Weights of a small transformer language model.
Size: 4 heads of 64, vocabulary 2048.
MLP neurons of a small language model. Each row is named by its layer, matrix (up: input weights) and neuron, and shows model dimensions 64-159. Each number is 500 + 40 x the weight over its row's rms, rounded and kept within 0 to 999. Numbers have three digits each.
Before each neuron's rows, "fires after" lists the tokens most often just before its 100 highest values on Wikipedia text that the model never trained on. A number after a token or word is its count.

fires after: "\n" 20, "il" 8, " September" 8, "al" 7, " l" 7
L2.up119:538512518559454453511525547524440461517486567476522543518474503510494464499582480450465506494506477544480550407588484462485517522544529556422475567499489538536435437498502513505402456453475475572486454464432495533524466581502514468542507475527437560423425527534507454520498511510459510507

fires after: " h" 30, "h" 19, " H" 15, "ah" 9, " wh" 5, "it" 4
L2.up511:551562438477517533495466481466450525499515512506541455555553523491536402578457476476445443469553487490470475467474514504554536568454436534498512510518556508516527534561460487489496620536462514502506488530561536514459458502511560472633482539495447520527577522557480536515505464486519475543

fires after: " United" 41, "re" 9, " Sp" 7, "x" 6, "eder" 6, "ad" 6
L2.up365:490457524541387553495470442471517454503489615521486463490506470566479581510512487511552440551582518490459552500474481486501542476535478511497430507435506506555501530558495482466588479508415505456496526474474524480504480558582489464485505516516510468441439516421456496548525524470496492457

fires after: " " 23, " St" 9, "est" 7, " L" 6, "2" 5, " M" 5
L2.up594:539469531473523527516475518500473464396481579538509504494510409504493443521511496490445470503515562559429455525576508519549581452493478510445497550550460422440581523493504480483467573536519513464449433538441487444491509480549537456556532500507504476553502590449533529505568518533496491506

fires after: " A" 32, " J" 16, "A" 7
L2.up65:523567468546513495513521482449466489512530534504513439523467545481528499465521433493492495418578456520577478552531503491512501513510493529542467530470524629557527549456481481502487492508474550474500522480411459446487522513502490539453562529480499524413439535533445434518476462498489515494

fires after: " |" 62, " " 5, "," 4
L14.up590:492548532490497502500445602479530524524526421465485446461499504514506499449515533467454581527597505551490515489494579531488466491520492541496549578461509425546563450587517530510476547465544531468451492505519574541513533447513432524534451542453435499470426606511496480483506438549561481503

fires after: " Is" 14, "am" 13, "k" 10, " H" 7, " att" 6, " st" 6
L2.up550:498489514542481492488564478530581476526532524500552526515517560486483515522546491443536532489514524469595504457544504523495396512498555505407491526456568529556593463498496462487513518563535518518424446459587456483459490476496561419422503435487489501488538421482477504550475495438487448557

fires after: " |" 55, " a" 5, ":" 4
L15.up1459:518537597465503464462453476579585486537463459494549468552533485538505405502468526419522514478467488478444539477526586466507476542501574498547507518449447530490554498541549491524476539455541444509484468436455547538474506545456549457465539522538523529485482493419436435541484457531488487489

fires after: " p" 16, " P" 11, " sp" 9, " H" 8, " c" 8
L2.up1152:464442543517504537420483414559511450489470515478498405512518480467517432520528500544576489524493505539534552543507400492460491530523477545493473487491511515543441570566442494571526458483533573426457466584572493471572499524507513518554495504475545519491469503536471516543496424446504561575

fires after: " " 65
L14.up1318:514449527486482486492499462530435425534421494523432502455560573473562581478543536510499485509503531474561471488553504503609485473503558463592534491517400565513466457503474537497421517542476542438492546510504509507580531481554545474439507508463475501515532426508457482464499510521589505448

fires after: " |" 38, "0" 5, ";" 4, "30" 4, "3" 4
L15.up124:495558473558477508475544537515466493483451485508486496449588514534453562516492542495515492549493522464444472529458431511558444497543488476550377587479477614538512502513482545472579497523482501506419510569468415451487423531474572512498543503488518437408422506528537494549439522497583469489

fires after: " comp" 15, "p" 14, "l" 12, " p" 9, "ce" 6
L2.up200:453443428494514534558517548454485498567455490501461556532538480484461508505552491543510537495485518537529530475529477551479529443482415497520445486508537457563464422528460457503459550464525577508489508535514506471541452502516518508549534487499507535501478512559537508508469431572551541420

fires after: " T" 25, " St" 13, " t" 11, " P" 5, " p" 5, "t" 5
L2.up640:499484556438470522521572467476514448587480520533479523572528542454540497484436470545538508517500532498537507472535553533441466529561421520521522469527531558467575550527537423504522548506551552575467533539544498418455510498505521518503482529424464513436495514526553528501486506477482499488

fires after: " N" 16, " acc" 10, " t" 7, " resp" 6, "unn" 6, " p" 5
L2.up669:551484476508498456476499391479446484450440450518527490531498502468532553487604446505511512554523468528561527488466498509589557531529521665506486473419537495527549501442497470538504538411538490485506495540526455559506466496436514478460462519477465522538509511537465527533604527494488535548

fires after: "1" 23, "," 13, "0" 6, "2" 6, "5" 5, "re" 5
L15.up1228:491535550531398472485533503509528487493415536475512512584536530563539496422533557512467546491491493470552457485504437502496508513501545525525500512542498491556444563540587456465483514474485428464546474454560463494574460451465458489546543524496508523541478520553464474454511503423501462473

fires after: " |" 36, "\n" 21, " S" 13, " " 9, "–" 4
L2.up546:401581483542460468484533349567496483517526477543501594485424475486474541551455528462532491504501513432542497427508527519503486518521567490479472539538519528501467568578562524589523463508479506485469399508495585508539512531519514520501494479485442551543493505524497526393458497460620455475

fires after: " U" 15, "v" 11, " \"" 11, "U" 10, " ab" 5, " (" 5
L2.up171:527470493483444427444517444607488479539453516464494510482540483446471481491468458543557477488553475515523499451484482474549498594486529474623498480491524498481500480524520505527561431515483555543489454497464509541423533456539502607522504504484508534575566506512400475483424483431523479471

fires after: " |" 38, "ill" 9, "ant" 7, "ad" 6, "id" 5
L2.up567:537509504504411538531518512525500536489466505494467544537522451536497522444468546529528512443492470381542559410508514535442489467529487437535481483480470492448469565533470553581512471443489509544503453474459504507518465441532487438446511457472529537410527518462453466497520468448526415537

fires after: " S" 15, " R" 10, " under" 7, "y" 7, " se" 7, "us" 5
L2.up725:515479504470501485506565471551484501580499506458576486495467479475520485535562508540484510482515446469479490457485480476434548570412487555491538617513502436487519499562434433467454501507542457515458441502549397493589536442505475448455550470476505511560566464521475475493494517449516530459

fires after: " |" 47, "2" 5, "3" 4
L15.up988:426542532527503547517526512517544549471498502461574574561485523436457484571439418486505564467528521432498581513505560510560515488464435495470462535508560488484537518534590539450470510451437564486461505541490476467504513493451491542524530549528518458491470444457538565575493516471582505431

fires after: " the" 36, " a" 24, " g" 8, "G" 6
L2.up1104:498537507505484514440496492552461458604482526526419491456464490419514438501496513532555440498404525506486522514552460512489575580483517488524513577483464528548537544482567400535512449484527482582515580499524516511507529541468470539519484457447511538542486506457588470438439483550490562557

fires after: " " 36, "1" 12, " |" 7, "4" 4
L15.up564:564517440515555483497487528537486533464517401521561537546481491467491535462483478528430540476482548390528518439444479525524456481545492555447517481534515499507480547487525499468530568458508482458506577531503486390499469542475533483410463512551523545430475487420532509492479491544501513539

fires after: "." 20, "ac" 9, "y" 8, "ik" 7, "h" 5, "om" 5
L2.up1512:569497509519521495514474502497517484460414499470493522472396546468593543516565485495514564448553455465500458490559549482590497525526509521500554506409469444530541525540524455448484563457471565554511495509484491562494492476450531511467533497528484542523515453551488461559514513409501511483

fires after: " L" 30, " (" 8, "–" 6, "ister" 6, "y" 5
L2.up671:438450511504530444458527501538473424487460435559520460568555525467485414538517581606424480544612507536484562516494517517598576529513497430487517513512515450422450490524558545451471512421425546474515494505541466482496465572539512483497545503547528526519487561457525482463495523479519430464

fires after: "==" 22, " ==" 14, ")" 8, " p" 5, "er" 4, "." 4
L7.up385:544463504493493523525547414419556419495450429485522463398471508471568504506457524523537489479475481496527470502473540538430477538527469460575476528508485471545521514507492474489517473499487464504466546522464503460561487468460509521535492428514528495512464465507436550491518487502538513520

fires after: "1" 51, "," 8, "." 8
L14.up822:455537521552532493438471542503486460461518493487504540428426422539495593427502496526496506495527459590531548479489532537509379459515476487461584450506449556488453509510519451489506484477520455482479549533632515531463499466526501549502456463565514485567427533527549614473535495520460486515

fires after: "1" 45, "," 14, "3" 6, "aged" 5, " |" 5
L15.up1099:516455531528527503558514461550471489542432520458520514508498531517468464493482504486459517474527520526488417442456517482486476460520539482542505554481499534486544626551563515463454533466518458513497521474525563441515537468431529522505468461516529495541380546465464461444422455453506564534

fires after: " P" 18, " M" 15, " Mar" 11, " L" 11, " S" 7, " K" 6
L2.up113:498490454505496532462432504523495500484579552461492531430443460524517558541533501541465409502435504483520543531468515491457547415478476502501466550543524520595376488510524496570532462469522481468502498491477490514510539472472480494449543546432428510526461516454558541523513467450540448546

fires after: " c" 46, " C" 25, " P" 7
L2.up1063:560462532494472553569490437441508472496518453460489521451523504469476486492555517485554471538422462443529482483453524514487454496492545502453498564467513476599512468487547569540550472547446474568487520417548465461517468520567450500509543517491523526468514507542514428566508503512548521494

fires after: " P" 21, " p" 15, "P" 10, "i" 8, "p" 8, " b" 5
L2.up1085:492487585532496508543504540570446467507507532447475448495392555527427414510509551518507485508468473516500528541436533475542505579549492488571488473446592527546471504493535510480532530500468551555509490483548424494505580496493419491562490501525555459517483450431523508432502530502545551443

fires after: " A" 22, " H" 14, " a" 11, "ast" 5, "est" 4, " h" 4
L2.up1285:473503521479447577575497556507570462476539488473555478448428503545502431588546469509508523455484518445400476501503518499473436442460480472564482533452546535547490491434509449477576550450429540442487486496471431481480511517551567535504457460457501497590521463525542540459415516496504499525

fires after: " M" 15, " Comm" 13, " ex" 12, " ob" 9, " V" 7, " Mar" 6
L2.up1531:449474505431524498475477525484532501462552499527403519458475485564513449422513485538528499493485545434520449535530590455492447495553549525575539533506537501526469482557462531493522496433454472430491501504516458417502467487532502497461537505465474569503518503469553510466473532501569445525

fires after: " B" 32, " A" 23, " H" 11, " b" 8, "B" 5, "b" 5
L2.up1162:471514510538491551499505482449515519556519508504533479551498482504491483514558512522420529486475542485530439471522503548548395542499510495452535540448471469506441461489447466479592486554528517476545461500568437375479463513459477515509563412511451579475593412536503574525550510526448490408

fires after: " pr" 19, " W" 17, "w" 5, " b" 5, " B" 5, " Pr" 5
L2.up1175:537569479557533501469520479519502504513518467545445467486498454450469544499479470561586483426504581493514486531416521480401558465507548533440552555493526490479457516568522511528501548504582524550466448543479543498559529492506496568566568404543483574448414493532499458495421474515507484473

fires after: " " 66, " (" 11, "–" 9
L15.up102:559419458445508492569491496525538490446482505525593508423474550479457462452487540544453541507513435502504471531459515474508470453586529491511520499542455489510571577516486511490520491471551527485481484485522530460489441487526494462475487464493555478564521497548494485510568498532477535542

fires after: " B" 18, " G" 13, " D" 8, "B" 7, "L" 6
L2.up783:490496559600478424515472491557451544476468494412478514584448495479467454471509529532561492499520520518541510522486398510425505541526493488448511449543481509462499475522614520563493522529534517498474494514464458475479524435457473476502427413464520512487457528488482527479545569535523490491

fires after: " C" 16, " c" 13, " ex" 6, " L" 5, " l" 5, " Mar" 5
L2.up786:519470467499438531495513468470474542504482526546522433488491554425423469518481481543513417481451483494578522476443527511488513463532502461492516584396423464534510480542446511444432474501510535490489521487562474505488493540570540584406491608531487460564448497505490484498482511497517440433

fires after: " I" 13, " F" 11, " M" 10, " J" 9, " K" 7, " G" 7
L2.up248:466559539516529483516492490435497459423458501455521515517508452537512497440524417514481492464557458511477554519545458461510526459461498581515533434484488541518457483488517445572476539557555490466521441543453479518517492510504496453546486482455541571443477489590477426488558479488490530452

fires after: " ro" 15, " t" 12, " p" 9, " T" 6, " The" 6, " pl" 6
L2.up475:549466570472439554478531465511512461514478488545573446521446434491515596536535503471551577555537458483493453532506514466523441506600421477459563471398485530459474533532552513529481491514604491526530496595486532500443553530543525491590463509519544526516512487488476492533413473481518532482

fires after: " |" 28, ":" 9, "0" 6, "4" 5, " on" 5
L14.up1121:477556502500451554389421543530595464422492512537462509529530478530537498495569508472482535505499571483501483495467557512492564527469500471534477506433455552448466518498472547522487547519454544529490478525504480428499421454529494508522426521546463411503435549502486500461486516483518451530

fires after: " the" 17, " P" 14, "," 12, " a" 7, " of" 7, "p" 4
L2.up1504:419535453529472523455510512563505506522509535495424511498489505533439484499463558551493497516470542439450518460539454473480592488504500487513451522584493481535449509525495486548496489507579516502500459487562582488546521534441465520478545477428503478474570504466511520493523472498494522445

fires after: " B" 23, " b" 7, " W" 7, " w" 5, " C" 5, " G" 5
L2.up777:544495468533507480489500493391461502485524506498445563580482485489491524468500540534473538499417502481500494480523480523564456558551487479608488475511535525489462513441518599543543469500458561513470421552477476461498518412471494498526473395491525458429471461597504528479461541449473509424

fires after: "1" 29, "," 28, " " 13
L14.up872:526445482492495528525419476526573477502511502507431475442489477521549524435493580492562518544561445521464551525527546514554518474518486525516511454578450460522472488627492480475468530483478537458451524465534475532551455461518564568460478456503501459513454509588531554509493506560464526490

fires after: " D" 27, " V" 7, " L" 7, "D" 6, "ant" 6, " F" 5
L2.up332:554441528473435595492524498586505516504551478507492495536479512463514541463494535551549479483424485465482492521504514474481526514496516566522526553447495453549447503528457523511498484598538584508434469477561510516489511568501462568452471574447515484543517411527489499496389529453421489463

fires after: "1" 45, " " 6, " G" 4, " F" 4
L14.up326:472460507606411465425497529462476517505480568476519453563591443471512515508447483540527528536486470539576483471497597526546489461531516454455487421490498513430524483455441544506422397510499486425477580465494535481461469514432470490515520465528576443559535503482512565474548551520489517501

fires after: "un" 11, "c" 9, " organ" 9, " popul" 9, " v" 8, " c" 6
L2.up1199:507500482556524532526455458418473513517468546518515524512470520445496455466491533517472526480495514476485485512520506569511413498491604578495412471480417505569492516445462542546462492425491536427538481451558511477536454542461491540503479436514511421507490541588542494527491506554425504478

fires after: " b" 16, " g" 11, " M" 11, " B" 11, " sc" 8, " m" 5
L2.up180:488509502543502435476514518419591532498485424495569440484554439496568548484584442547490476504390478514549495446515471511468537541461565505536564487455517541445546486569544499551523489493502486443536495492571584465460497509476439464470493494551493544498506458473519573560467450588496454462

fires after: " |" 58, ":" 7, "," 6, " " 6
L14.up633:487540503527488480462478479522514583536494467518521482518429576524516510481443502419455540462524465497546493447456549503479470530441479491477473519483542450521510516558461507503452523418519549545450526535533438510460509474471458541519441518502471510489468503486447516521560541519506525463

fires after: "ort" 16, "it" 11, " l" 8, " Cent" 7, "he" 7, "ther" 7
L2.up1166:520538484559498496464538501539467478480430456459635511512548556549532450521481544504506479527544487517489471511499531426527498501469447518506512477478509422490554474496561533448477462414537515470507508497501530542472546523536553533513441488466504492488497456506549497519562581521590494504

fires after: " Al" 13, "u" 10, "o" 8, "l" 7, " al" 7, "h" 5
L2.up1405:487418488428423474563459489518524542503486497519546525422489504516537436504461511564449524434468511452492472481508448556552454538570443456508475454484527441570464492558546484498512533499536473461507447465526522459439533550416480511554473513510482517529477472436436453429557451509536495555

fires after: " m" 17, " ob" 13, "eb" 12, " b" 11, " h" 6
L2.up1368:504489555555543460450459472487487461515481472455482485478459569511517526490531572474460544498595546531504387379516503465519466554487502466447468552451513489503502463519542492572531496547543567509461508535522524514502478515457495526474483590479577498428523483490451485530538571537456485437

fires after: " |" 54, "N" 5, ";" 5, " W" 4
L14.up1430:497494511422488522410513481495485496475513450561506466487488437474548528483474500448456509443524537414529492560558471520433561430478452546502470507542486505509469552557511477491475542404510628543500485431510436517545555470502479514501486445484474492508499561465441446522459518555539489478

fires after: " " 29, " (" 24, "'" 10, "–" 7
L15.up1518:493479548515434491505516470486512439493467555532566507516486527523499435536516550397515485489480441439501556500514484470515463475557467497524552515538502504524537519575420515497468471499506546501560484592501524430526460543500482489466544506469495497523465497465468474534579504492572487487

fires after: " P" 14, " comp" 13, "id" 11, " Cl" 11, "mp" 5, " p" 5
L2.up143:493468497509504544417525546529582444489551497445488509558510532500534510579521462505492558542427548485548566494483478504442500482440429470580456467558522502563476528551449535400553478474520608473490491441455471547530480507544519522515519521506601477553499532497470500509534513516544487472

fires after: " St" 23, " Tr" 11, "ograp" 8, " Or" 6, " B" 6, " J" 5
L2.up588:501479506483465479473484525381409483475534502504507537550468511455506512484527540549534528430472529518538512511421487561567456523482537469468505565455473519504530558466560510534470554478497420504542543531372471481524428509475501485554514514515495534478437486540539485534408523400484492496

fires after: " " 54, " (" 8, "1" 7, "–" 6
L14.up1065:535470440472502574495558493546403447515468528540575516423435514533470556578424438488536483453509503472545524535484514494574471438483504496479562478546556520555450484540454440489528412491461526495490490522492507482529444564518493529529453473471454484482474476536556490540500496513532506465

fires after: " l" 21, " Med" 12, " F" 9, "-" 9, " f" 6, " D" 5
L2.up362:425562548492487540521540526593569500457510438535476506549516502504507461508455461538545507535524485452494485493443573503486444418447462490519513573452434470543435526520565527456423577510559575497538530457471445475495574505443482511467500499519504478568517495503532443530469551591541424412

fires after: " in" 30, " C" 8, " p" 7, "am" 5, " B" 5, " K" 5
L2.up583:419466523503484471549492431512500520540504493429431445463437507512415492537481463575480493408490536522525505595530464497518440496441466546478512520532472546559504515506509477574482496491495508502472471468516571456593530477516485527460541468534439500553451508525512414521450482527566506499

fires after: "ar" 46, "a" 16, "y" 6
L2.up486:453505488463434478463433560472630478455511568514402520553507464547508558461496498579516433505519490499370498468480516508519499399503480466558471534545450537469489449458520529467482472496479481458612519516470478439508433538479571501518526512477509470524540435556466504561585494480542503503

fires after: " to" 27, " " 21, "–" 8
L14.up475:554522412542461419521425575491519401475540533490422526503486506470507501481476551472540481537469526507490511471567462427544486476524510496598524465505615523487509482533481502582486497415489491468480445508454462401513501514468489573432480492469488502515449476503513513450568469544454561483

fires after: " |" 38, " /" 6, "0" 5, "1" 5, " was" 4
L14.up1351:554529461552476515435484532600467431587476508505551567479538481522495542524562479552574488477485550418473500467510508503526549509528499425449426560441462529565505523526498530433496564494564467512584521497464497400489472519492434564505484474539522497480500549510461528472550451506545551522

fires after: "ar" 20, " man" 14, "or" 10, "e" 5, "ze" 5
L2.up423:517483479518478411474454534469557505510529498497512497488457436499515529480515512537559443466402483492511565512477517438450529518500504501528566558433452526511474507544455556512541476479520523510508537520515560468544448550490498544539544455466430516583498463508519555556557528532531566527

fires after: " O" 24, " o" 7, "ag" 7, "ol" 6, "ig" 6
L2.up1448:514534487489466563555463511474454541515489497414455509465488506497509479494470502471476549586451556544541450588537473513488460557491519452491451533487603574474538462567572484537470453421460475466559491508516438468516611448492556471453493562516512498482541519528425594431470556502550496496

fires after: " |" 39, " on" 16, " On" 4
L15.up851:471558582469475554480460546531466461499464537450536509533491464506458486482510463466458508530561539545510517462460525538408537485484572455511468490387519442459447519499484505555494481433473495485560484477521551518466436522513465483516470569521414531500479567451519444503523481488488510497

fires after: " |" 20, "===" 10, " ===" 9, "==" 7, ")" 7, " gr" 6
L7.up1478:548560476501505529527517420521486509530467455516580503499468437493523587582492507494545490552528471524512494438463423546446550493555486523566440539494505572495480536533523498495464501501507480468547519472473503460504491494527489447522482496479560530519516508491555521459494400442562487543

fires after: " " 35, "1" 20, "s" 4
L7.up1486:488441513503475505485489561499438456429512561500509481533527420458546503525491474472534475452491557542480543544453531488476505508474570539436479568438504520440534552479490538431553541423489495434468571456557551475447489517444547578516453541458433454513510568475517538504523526484488523527

fires after: " P" 21, " B" 10, " b" 10, " O" 10, " m" 9
L2.up30:460615573505502465440543517501510506504518470436451522510500555522481527506513456553506560455575513484617488462490520430495544507519509429528516577541512468491505490524650466475508596432531530474487469537468486459462561470416513494482575445510407532509467523525448501557404533516557553469

fires after: "w" 18, "l" 11, " p" 11, " t" 8, " l" 7, " r" 6
L2.up310:595448537503515565500536504483477486488490439490503534533441495464487476475525497513584492486490569522548478575502437487485536546511503474486522492468522531506499507530506502473477544407500448536499405511526551568524476524456468511458433525470479500536443498444491556433464523450571590541

fires after: " in" 28, " September" 9, " B" 8, " June" 8, "c" 5, "T" 5
L2.up262:445511571526507461506562450494453477503527495423450456514486521470471497517485454529503420458483457432492571547552479549555456540465527421461502462504496489512448439514537511556564527538511566436506502504549540474544476566478420609541526485500464481558483483533529445462447515560526520564

fires after: "-" 15, " f" 12, "f" 8, " p" 8, "ist" 8, " P" 6
L2.up1353:487472485429416521509448472576483495522411508465491464505498577477462453538538457526528404532511478520457528541535557486459512605493517525537489457469583494457495483493464540490518466489556518486552473509573564495509506481494533537535562534519463448569570494535492575573410529525491548530

fires after: " K" 27, " M" 17, " m" 15, " inv" 12, " h" 6, " p" 5
L2.up1134:481463608514520511511536504561507477507472453454504485442404509546555553510532480508547460496534500490480506495433545555440492534534475501496503529486531504525503575507522437461501493574535501500419505478574555418480524496429452538533511522506487512522454528577510548482529516563499469454

fires after: " B" 11, " h" 11, "-" 9, "'" 9, " (" 5, "ent" 5
L2.up26:500573503550480510525498493531465493497492504542480487480497470477499475518538588512425432432476568526479439474511494581532572512487539530464459548560465515451521487464500458501512514516531535484471430523431561523470506428449485560560556499491488507510451526597475457568471520466527475513

fires after: " |" 40, "," 8, ";" 6, "aged" 4, "4" 4
L15.up1152:516537478491512512482494514554501491541480505492539573509497540492494542516448554534500583441492464494543581523447502551527551495515414553538432543470569450527462539510443525525540532447443495583477482447444457522529475440511544546606517556468560486492470510506491509468416524496546519574

fires after: " " 35, "-" 7, "2" 7, " (" 6, "4" 6
L14.up698:545479440555480548495535444475498517465514515539559515518528528537533546569450494486555470457471566484556461466458458499549434436540480516450512498537483604522503461453477469500437469546473426512514561485498537545491437486546474529415445494476529480516461423535503454490529502554465533456

fires after: " p" 18, " P" 13, "P" 9, "W" 8, " C" 7, "S" 4
L2.up1070:452554537502549538485538415533520480514513488429390523527413499462522501535521471516514443473537522528540513499448498546450493473378449522508539452510501542482494477552518584558511477495534449479411485533502457484484559472557425432603608449543455495506441565463440512451529508507481419491

fires after: " |" 37, "3" 7, ":" 4, "4" 4, "2" 4
L15.up821:450586486525521463490496424485519491499515427483528436555489548518515521545525556461495513508468528486570499470508552562509420516413510510450478459496553494593425546514463496499421563418468477555479490517510459484492538489424532536516523510506516515526421499394523491520460554540484441527

fires after: "1" 37, "," 17, " |" 7
L15.up1154:574489497527557538472532517539554482524581563444533473498407489543497528407487483531531569430485511529461512484572567481495468476531568557456478537444508497469505523543574524535472516495553546442503486493485502479445551491477483561504482485550498446448480517511415520458415456510563542465

fires after: " |" 86
L7.up783:459461478517462461530493478519507529482504480473490535492471507460521531503516480546525484508477569423536535518486546536498501520551427567538535532537443450591555487567506574481531501516540468496498507505459475556531489505508487471478488472494474529477461503490499568506542502436599481547

fires after: " V" 28, " M" 11, " " 10, "z" 10, " F" 6, " v" 5
L2.up846:504452564517491464546563513468518519447411505435519426581501484490463519506507414482509488512427575504571420524485502510542462475481485499512466486455494495477527497514544575515460496478607548465441532461484502515545488527557459455506551569517465461511487519597504512498496484473541533451

fires after: " in" 29, "In" 11, ":" 7, "|" 6
L15.up1327:495411452573519530486444556556456503551464501529475471579544556511414516554538523505479481545527528505499514548517550502510471471498406514510544503521505542520511540472517447463481470653512450551517445565454547524524490471514479531518470488457476509551465465420525447459526489496536486522

fires after: "." 16, "'" 12, " (" 9, " \"" 7, " at" 6, " " 6
L7.up249:517532461517512482464555505487487526531466463439507497417484463495460467574431502434441533447490509606514512420558483522507485520514444509540467507516584468504469449459516512514516505455524467537487494494451530571529557509473521547401487541509454522502529547494509540464526526488514499404

fires after: " eng" 19, " ro" 10, " p" 7, " P" 7, " ac" 6, " mat" 5
L2.up1310:560459530479488523510528479463549475448498454460556551487412460490487562558527466482538579491510455496526446548554546540510422473449512535504513451454574579487448522535513499486417497492481471460480489491504489513503438505447572531468566547582470541436484455369547494482508403443463539474

fires after: " L" 10, " m" 10, "em" 10, " l" 8, " o" 7, " M" 6
L2.up217:431564526470473446526518510473506537524546480483427491505508532459465393467483471536509539419481546508564463508550484538462451472485551535414533471476520456504454508581501463477528573535473486488526494494487575444501471536507464501502501461485525457569437546532522528473470499502560527465

fires after: "h" 16, "on" 11, "om" 10, "er" 9, "é" 6, "an" 5
L2.up346:503434476515506459464425546552484506487542477448478554587542561513538545457598508475432496470534450537460489470501516480521493480511505476526581477522499522529488432556483425471497561526421598513557459459559455474461548568508505479512511557486499433525501498529508529553505473437485507516

fires after: " (" 29, "-" 22, "/" 14, " de" 7, "." 6, " s" 6
L2.up984:457540482579523466468518496501508551481425486451475463456487533413464513517533535519537534562476468501515523485508507457522500521511531450526518516562533466510533509504592467545527520501425509512492475473448531538535528441507553536561550546454565556549530593444530475490489507436614484460

fires after: "1" 63, " " 4
L14.up382:540490560564493530495494557472484483497420503455568434573516487480513452475479448537474447526502519517541477529522480519560462514436458538491422475544564490474548403520510502496477413517488506529424485473519487543369492488465550441552578514505538419520514555464543546470561520519528556482

fires after: " B" 23, " h" 19, "b" 13, " b" 8, " ab" 6, " s" 6
L2.up734:476505519493454439474608436574490483577476495518469518469466518498435491501606450534460482497406543512564439468599483554510486559502488435519506493496535466488490538477498503501473484438471492472504517550480510532538541454484478558491462545430498456528513520598455503571480533530437417498

fires after: " M" 29, " m" 8, " att" 6, "ed" 5, "M" 4
L2.up304:535555492522482476421489477504481445573477572516521555489562478521552463486534434570511436533576510532519498528433550497509469450502513521475512468529524502477514494561543525540524525479427497489448535452536575486497545465452515488486464523476504511459455506460416536530444567556465471484

fires after: "c" 18, " C" 9, "il" 8, " c" 8, "ac" 7
L2.up1040:538441471456510511538554487461489620536483485496555480480529485453461512463505497485482545572474471514473456493477522529507471490540497527507444464504473524528507416515436607462483486516417477421496537444557481519537436518538446511431501496529506503474521417512537491522457490518488510461

fires after: " M" 16, " R" 11, " se" 10, " S" 8, " r" 6, "ens" 4
L2.up776:559513524491540484539411486486617554421401550480467468512425540548482482502503500472481448435488501458463494404447509405461473576453535555515497507526488399497524535508490496477539523582482522522518466536548496480517497485524500475454430466484477548577537475482500537542493480478487558476

fires after: " \"" 13, "'" 12, "/" 11, " I" 9, " (" 9, "-" 6
L2.up808:497578502606487523442471523500475553529521581552470545559542506428454491487467509619498523449526486585545536403458516427489516519428485538531478516516457477466478488531549483437475509521485528495536477439514448536486493485581468515561500494502507481459484467476497441429459479507538553510

fires after: " O" 11, "r" 11, " R" 9, " C" 9, " c" 7, " M" 7
L2.up1508:535488527565440477480520478473493531457570505475466539516480502479455548535519512540508468493517546537553449483441452556495487546544463468397507529470463491504493466547515498575448500474577477489470463542531568412460512538549461549442512484517383519549451502488535491525451514502505552489

fires after: "he" 16, " H" 12, " Hol" 9, " wh" 8, "h" 7, " Sm" 7
L2.up391:460499517503510519484526437476417480508448517484524494441465522495514461567477484472477554517507382495533528502525461428447503496465437511576489534517561497521434462530474518497587543500579490486496421518507466439543511492487500502557537452480461498495595492527542471481484438516450470519

fires after: " h" 12, "h" 11, " m" 11, " H" 9, " vill" 8, " M" 7
L2.up603:510568485508493466536485501499462501489473472532545502498529479502529498433498505492498496442509431507475513488521477480534467479498512490421474495490546400560506471605526479495472525514481531538414474426539551455471518467487516580485452466460491567452495525524477565445461523499565480520

fires after: " t" 15, " l" 13, " T" 12, "en" 6, " h" 5
L7.up1447:512518507446489413498500505465487502463570537542521456573500458515535496582539468541527488524448512524480431565499517530493493500569468475508538455481426472465531508420492496524490531446502498513428488541464512500487494536590514544522497542481460560560484507445550522487471473522493409457

fires after: "w" 17, " W" 15, " H" 9, " B" 8, " University" 8, "ur" 5
L2.up584:542423489505490540529441524466460520410550542520456495511506524601489495507512523517506502549505404444563500461557538507525467447585460566510401440515509489559507560475504482487542526444501534551483494505495487470493466479567513476558487567453532500484509475541507499499489479472523505432

fires after: " |" 81
L7.up928:475540514452425490552524463500456513530501508520479541519491476448505566556521540561565569473524547550450546470493508482483440476481521543518494507494385455500509522471557480531586445458551503512483442503459538527500476461525442481410494565503490480515523458431509528524508535468536456459